config.yaml
n_head: 2
n_kv_head: 2
head_dim: 128
d_mlp: 3072
qk_norm: false
attn_scale: 0.0884
parallel_block: true
init: "trunc"
lr: 0.00662
beta1: 0.9
lr_head: 0.00911
doc_mask: true
train_tokens: 822600000
steps: 6276
dataset: "wikipedia_en"
MLP neurons of a small language model. Each row is named by its layer, matrix (down: output weights) and neuron, and shows model dimensions 128-383. Each number is 500 + 50 x the weight over its row's rms, rounded and kept within 0 to 999. Numbers have three digits each.
After each neuron's rows, "fires before" lists the tokens most often just after its 100 highest values on Wikipedia text that the model never trained on. A number after a token or word is its count.

L9.down2357:506480466542515518545484579460385514454503476517570516475397534536487518455492450479465512473415525544487435457533524419486542524490525502508463417492482528492531454504471580420529543480562522499519492530443515542494476434472525515561482411568532509530483533443494555560467541466410497533435534468480534541499558520529565479520487556452525465505447453510555521522505442530469490559502488423523417599600526558544494529442503447559507436433415461442568482583452531544540509514492532466522567572433438569528459431492585515554403472492482423428424495501481555452486425527516485511542445488611523508523500495402430442504431420472532592507530555567584455483531497455485441471466530516542454431484555407419487451487515531555501516505476492484531490486403435537488330500583472
fires before: "\n" 37, " He" 14, " In" 13, " The" 7

L9.down2887:460467577564425491561515564486450480504524424530482497434472486541421567488516475539457503468518542547562478522565581580535572630531482493518453450601480456609536511550497473574537492515501539545513449498521576578630512499536536401475511466463488372540527545438452427454532433544504518497498515522584494475488469459526449502534471483536513497571493487475496472525488589526473491445529506494567518490452496528606561529486464427506440537566634436464581494429557554579523586448546464498487494469522551458559454470480506457542467504495524452367470482498449563502486451385518611563540552514435415505485460425510509467447452586515470601526469472576498503506549472538519510511454557502565555463493520505363515569506417571553558544497506564573514455495499595443491500572540523
fires before: "\n" 55

L9.down1581:543501518508549576526488541503569540437546493460563555445508535576466503432519484475426505471551465412423538437605562512508588491436404531541559409579504504548511496535512533525573399453566427537516470555454456502557463509583494490559422462511592410465451482489492421492541418420546498461498504438482447560478578574498445544520455440549579471452460533442508540446449545516437463510422589530427479557547410502449520444526532536510519437500521454491482496493467629462472502543541479552483562523449521523538515590448562486480459452525478455440521576552450521475380550515414510500503393587468415518438478568455548481531583472518512480447594457514471480496447530511482525510442464511470527583515476496487468542504544489529519411501479632550617495416548493442487455539560586
fires before: "," 22, "." 17, " to" 7, " as" 4, " in" 4

L9.down2631:505553498522510511493479574461463519506462474522543510427578533423512430473473419556492414457487477437448433492411486556432483569461590495427516495570418440541557468518521536536465537498563433480498429504538532529507512510416495381621507605447507541457496535577455563566647482499532519509475442488364529541412492639559562529467503537502515457494444482448447442475450445507412439538551552526572479535473430404457585477536479534530470484500471483471584453484496435464485498531507518520413578452543537545595504498498415524539522473557493469533537474556450505503460522534452410488563449476505505535488441542432551541545504410568457396523605590533581519481509404530550520508556433500495419490461530479466533645533510605475526456472409511538559532562522485530520575567483567
fires before: "." 20, "," 16, " and" 7, " to" 7, " in" 6, " as" 5

L9.down2713:544547566525448559580516441452474508512381476539499404465618454541482425454453497418444549464504525500483469542592523491449519622485489537546540456554483499549477477461505508494553510513495451533443486481472482561486459529493569461435565565495600554507348571526547483568400473472579510512457487496449399565448560521523438515537530533497534486461595490532561551488568491566468507500466452468594547512559436492503509565529524451525501477509574480526560582519446569514490587600447527591386516569565499445605510519481536553469488355489511606500403461579499497465407523443517433477514438479448542552471447538449465454404533519531486514503494575459517519489537604388442515551542448505504577458540516468491537627370500475494505463565475595584476513391431523508513519507532523
fires before: " by" 23, "." 18, " in" 11, " with" 7, " for" 6

L9.down1093:509526402544484460651483538426565459517528596479523522505523496447493438480524481447465551523396546488548505425541453466463558458544577401470456581474548501535516489525479550602565453513560539527404473519486457477488523501562523498499458484543475405512477513480501475489490560503520513544517428499526526502456421434536519519522530543551503427438415554481494497503546464470486436569523575438500559417568492533457464548537460520484543449460439441537565488518583458519465553520527616469539596559507556490415497564568490607540556508534410564545560530567469490457536471554438442555445485512564609563507478544496507466567553416448538429497527498548534509610514474545613483452486514500491395433562453455500501551431505484522510505467577504520435479455547483427612414547511492
fires before: " |" 30, " " 13, " Rochdale" 8

L9.down185:555441487424511536574477451446436424529501534492505584500609519465550570539516519461528531493414496493455538469527527440467443500415439579471468493531536525488444513614504543487494483559490468549409470399518495565521539538468504506514435538458538602460498547415554568523451477607537466569521379587544509577449504476458495412491442504531445390524449522542485503530453508570536535523477489472541495486520499532556518542473520414565495411481505506450443549466525457372496573543366517462483426549512532483583522438499460512452527395562548550571502433513566544531494480457446448527431512421475444525510527480486588513446399533483488461477453448465535506418547663441497517588447586504528616521518449554489523520341533491559507505563544497494559522457482388530486488471460530
fires before: " to" 40, " as" 6, " with" 4

L9.down460:508456465517537592569401452475508437549484523567572634475432443369478462468445493440455450554431487466442536469488521544525517517477509488551566515490532539535502515546578512502492494506550574535510471501447452527532495518485398480551504479530575544443538482491543523494503463467478451530511500520491482493487532560467617475519441524551633452456496538506463482519424508440404553532471405489520421544460541612504462440554451496490501527452508495469472461482567558361518457456545552531503510512569459507481388503425528572479483484501519490489501440600551545574530557461572558501593623529512496498459457594572537543441514557550491481508526596492532498543550478476435472606423491552475418548522518483509548512462516501441462508486412562607608460395581509593536492456550521
fires before: "\n" 49, "|" 14, "|---|---|" 4

L9.down1735:583459593590602566591543504542516427445486465471454510483510509549527545496493495529467512544515494574534497495488611553394487450473466518585524502509471433554551479534595498479540576473450494495561512435478466400531426455386589470504529458501454509569503541581539480514467464511491411559444513610571474527563463545522539450494490458500529494491579514524466484555544515570512468500577529484420485585527495456491486516461520512478443466430533463462535550404539540437467511488594512467516505630546521489468580489506486488510546550477520458409470428493436473504510532562524474405543511540544532475487487622408423446476412502631528473485569491473416580482527405563472531464565542515489539540545533453610585571486529478521417493496504487550474535518456466525423491548556494
fires before: "\n" 54, "-" 5

L9.down2616:477613547453583461504496461455523489461625504484434543510439542480461550435467530505526346572451413547528503552513450539471519417417650491508508512467473527455519467555479496542441532556581489477480545482539501459552478464408594589407519494458549511449525546515535381590535513527477493544564517478500498440415541517415463489525581446450578427485533492498491420475528521531556514561490535551531589476387492444532499536400450482547520513511510489541482556596439502541467566550578526475515565474475561536439516464421515597387474562533572496597367463507431464507464497534545478568503529470577397541484481523491512434464482456511445499495500456546470486541507420525539507544530495553404497477562486466472507579542582466454509421467526506517448581493497493547416408415382469
fires before: "s" 69, " of" 5

L9.down2003:597532463440470558471409520487548563480488544460523373492498518580503459504520521452508472433512488440499555584449549512492443544505515514460489507328497475495501528521513464468498548434480535474442462350533552476471537553567498509511578501461508433441509536432542492535509540550536614632560468541478488471431527492504511537583498468545450515576533458494557471509474460585499579582517475559361435507490450549627481591503616500483467461566552367515577413504418455496513477521520517341420469554446526535476532424507528432456485491487425499554513542487466474450450533506515517483467544567545604471463509579509478559533387566544425399503561568499465496450579385481507504512520516463546533489525566490462427451491543478524494538510553599399346495584496505449465464485441547
fires before: " |" 41, "c" 7, "." 4, " Pld" 4

L9.down1340:559500545517531568510608576506418482474471518551548550452523528505515490499539540565427474539499480474414376533460491552528491485488477486436536465560479512480476508459533501512447491432531546481427568451564608521581573500476459540485397500453449506567576478563567411468428541499490560674500490461447549519542524576495468510474498488423510507539519542478399519420483501529517590462472494479453529370440516514471505588537491440449491498510462542476468519416472448486426484437477511479526492663551502395551515430476598480482476500519455476566519491651524577495463544505517470532411516484556598490534484488466509503499463507477522435557491480563452500464454385388507485471540489547529417414455574455511551437459403559484448478540463472497440448495529455490464519530490514
fires before: " |" 36, ";" 6, "\n" 6, "===" 6, ":" 5

L9.down1828:477544450498543480489416487639503495526555533403508433610499392450482493570555576489426516581463458511434529585519562439386546510484528498530475506549444499511501563453410520470483431435499520546507546418604530452582531542588482542573434409444472512452417613475575500492549591411458557511490469477503454502509467508459524441595601489480526490552396573562516466436488576542412520506522568393534435567571510477567537514494556429530550469531530574511491507571451483496607559495488567453386453449542401491452563501477455501443578445564474598482564449515534588533614450506471464488441495478496490491426497493501453459522552488590451462410502491506470444535452517550549515564552515522477471498491490498476545539580462621466576479468467467523395446452549516492446467559470511
fires before: "s" 54, " the" 4

L9.down2790:524506464535548468455507504489525601484450510596414523479526446556527493498396497502485498448547438478579574481450429549445528482438529586469513443501471484463433612437515446391538465408501478489455574475545479614544566410535458492450509502520441517548500570486424468445548429602451448437510483570478545497542487511529419508528477453481515546505487451505430579455495567462496436502478437396634514447462479481457570476539385493454531466456487459390537515493454576487570471448530492536431569473581535538470466458541506514490480559580480428510584485500496463512399504536436474597484512411439483575464517532512506494550603525478396547535499536553406457483513515508555429476569480423568540433508479484514515424508410605515485472496488529480433526485463509511488479608465424
fires before: " |" 34, ")" 9, "]" 5, "}_" 4

L9.down2493:481517582497534488572554549512561461468455511587443414408490506452524540558553540514605571481512511579564501554544538475455431525588489464458488498512416455525462547467566495429549546528446450590499521471548479547476484520518481521552475503515477503524565451517503525543455415550511487396531597568436484575491542558447467537507533496468500591513606603509411478551360417561462528527504542462498436428506450505526526510578493432490555445499548574503468483485497396487497534582441436491526475494448566421504456441496563520442497475519482569525435493528517424516450434468504508460406509519553486512563448445438607505504470540559538465424501567477502397469522508510413448481475545415510483497483507535527539497550428450562550411533420545456537590561506566586592368494518491
fires before: " |" 31, " " 11, " -" 6, ";" 4

L9.down1379:557579544598593482461485624496463524569510542458537505499438551476496549527537523545493425490535479421455439550459374451492361487557562474498607520430550573506546482544519616459488546480488473549529551450478481563469480545464532544554481429464433471420618521444523543473557480490558392588493505496458510494539522511523495471543470549458484517516485584526484511469554488465482521463441546471455501535393507494541554566415486571530476469600565539427433521474384493557482462440456478470463505537530483580463431499525550496550426421528512497522480483443564567524498494490591472513459449487446493463469563475511596628554430485482492467517520518546467426599516500525403481472514505467497480523507555534490556482466526508594617504447498507455582561453460453503614493559468473
fires before: "s" 60

L9.down1851:519511575449551556511517436480522524565412468572511633414515472499587494423498468488532532459462465563446556488512482501533508462528518504556539502455363512448420585544551564433562439527444486549498449474470493505505404506530589513433530531446545525483460612568513504564402552482494527534503533451538532536538547618482487566505516466492528488469538516491544493497552483529520487517446532532501453431422411430508455541491462456520443452440535565517474569547455538508407497569443417523449498526507538414492508513475477511521537481554521545470487472518473546556525598485476449453568578436468448488586475549460531575542470472470501535500524586564558487510467618454488508533572506450445540515574461432499565503383428520536455455453551549530495467432464448523526608404554482
fires before: " by" 39, " in" 14, " to" 12, " from" 4

L9.down1550:547532487459494508575430418548458456548407578486492502435543534440569520539507489511509530432505454503532532491467447494473463582465626514481487531474506495525513470486556518519416500492576406491450424506538527483512503529511520528592420475507473462553427499507487476464438488528546453459533491613469482546474527516495467503582475564367472462543427477484460509502437497630506480460571469506453490529582484481465502543498446513542558495418525511489470426545516488499531517539579402556498538559494603457521540446522483499397502486487491557548570539547401430580472430535531428555485438368559482468494511510548513505381458491579519502490404361482522530509555514528584468471521533509483507494495455496472452464567460505531513564575532649450467423439452510441469459515476508
fires before: " |" 67, ":" 7

L9.down1035:541581520509565587498447516472477477540559539522445601567407472512484504507576487414518527489534442446443435501492405535434482598447533577539428501597601454545538475624542480571541418476468496537550521395542510517478509461391526476508530508547505513469476600473429536418588448494486455516539520533486459402500565449562506444533397465594564412455527518465430552587470439485420482488423502510370442453502461466418466396385447458537497551446518541466473544539556597494537504441464564524540510543472510451482495491395492563494571540546531412567583517476482534458582469461510540482458436522584587685568564442510515440442503463487451470452466538489411492437470508546462569482492512494534546521560554443537533565418529493507565544480393557511551557436519543436483372533470424
fires before: " |" 38, "," 10, " (" 9, ")" 7, " and" 6

L9.down1910:448590471498439530469554474531505507496467510421470402530453495403560586468431476495526491375504449496415474494436425472459425537495541492594493424573448505504512503411504570504418454475445527477459538470611562519495546426485546509552487491481532452502596560465520447513468480518602461578521424478455442593506547609466574535481505472501464437499450600445445475443490454484476445524587506578535443504518484410426495489461409511520525587442510536470454467523450438422542431558397408469514416554502530530458489460503544477486560490549584444536484489556542503472400456483486598526459511487533521579460538575465445451490499515551476520543472436493572516510542542475494545490530524488418520437519459499536563597545477556530506518400491571523437455402507547452493422531440432
fires before: "-" 46, "\n" 14, ":" 5

L9.down654:571598543517516585495435483462472539484469474405560496399432556454519522515593435499545520443596510514476476544417457575416590525425509522487589487544507495457450530546526542439461606583511554494475492472618580439509509452475407532482560524515400600494506439475457448494536543487446509492526466449470489500478483434541458491499568522462520459492495510465559478487444515566454481519541523502546474403492520510502466544463462463539397551554561410458466505499529400416463545557411529463537511571528533410501453459495529501557463504587574497454490494610535530463414502432614499524480489488513484527527578437578578483582473442449545493542518424569567519472491439455486490488504526468406539474466480576514490397538493483433512521515535520516446501459634525466540507432508513
fires before: " |" 51, " m" 5

L9.down1918:446523528536489614526497530447466559501521467511470539484556494485460500493526513490502516443524585490493480516500512453414421480535498498524500440503523463483527468504521513527535569409473506445447525536543482553522524438493528492539486537484488463452467559525445525523422550482475548575416505536497473475508522552522408545614488558496511542510460532510512529484512525588456440493514543499572478583481444552452480482515475529462471481480457517450534558494489549539443458513437484599511512466409561499474577401456574407514605506515483477474562547393613479427469529528487464525518456610566567505481561472405434545585445445474501522554435521518493469578534528476579528432528486450554499596565504484486613528534425444478451410522403549445473501441466526425496381560443591
fires before: "-" 62, "\n" 23, ")" 4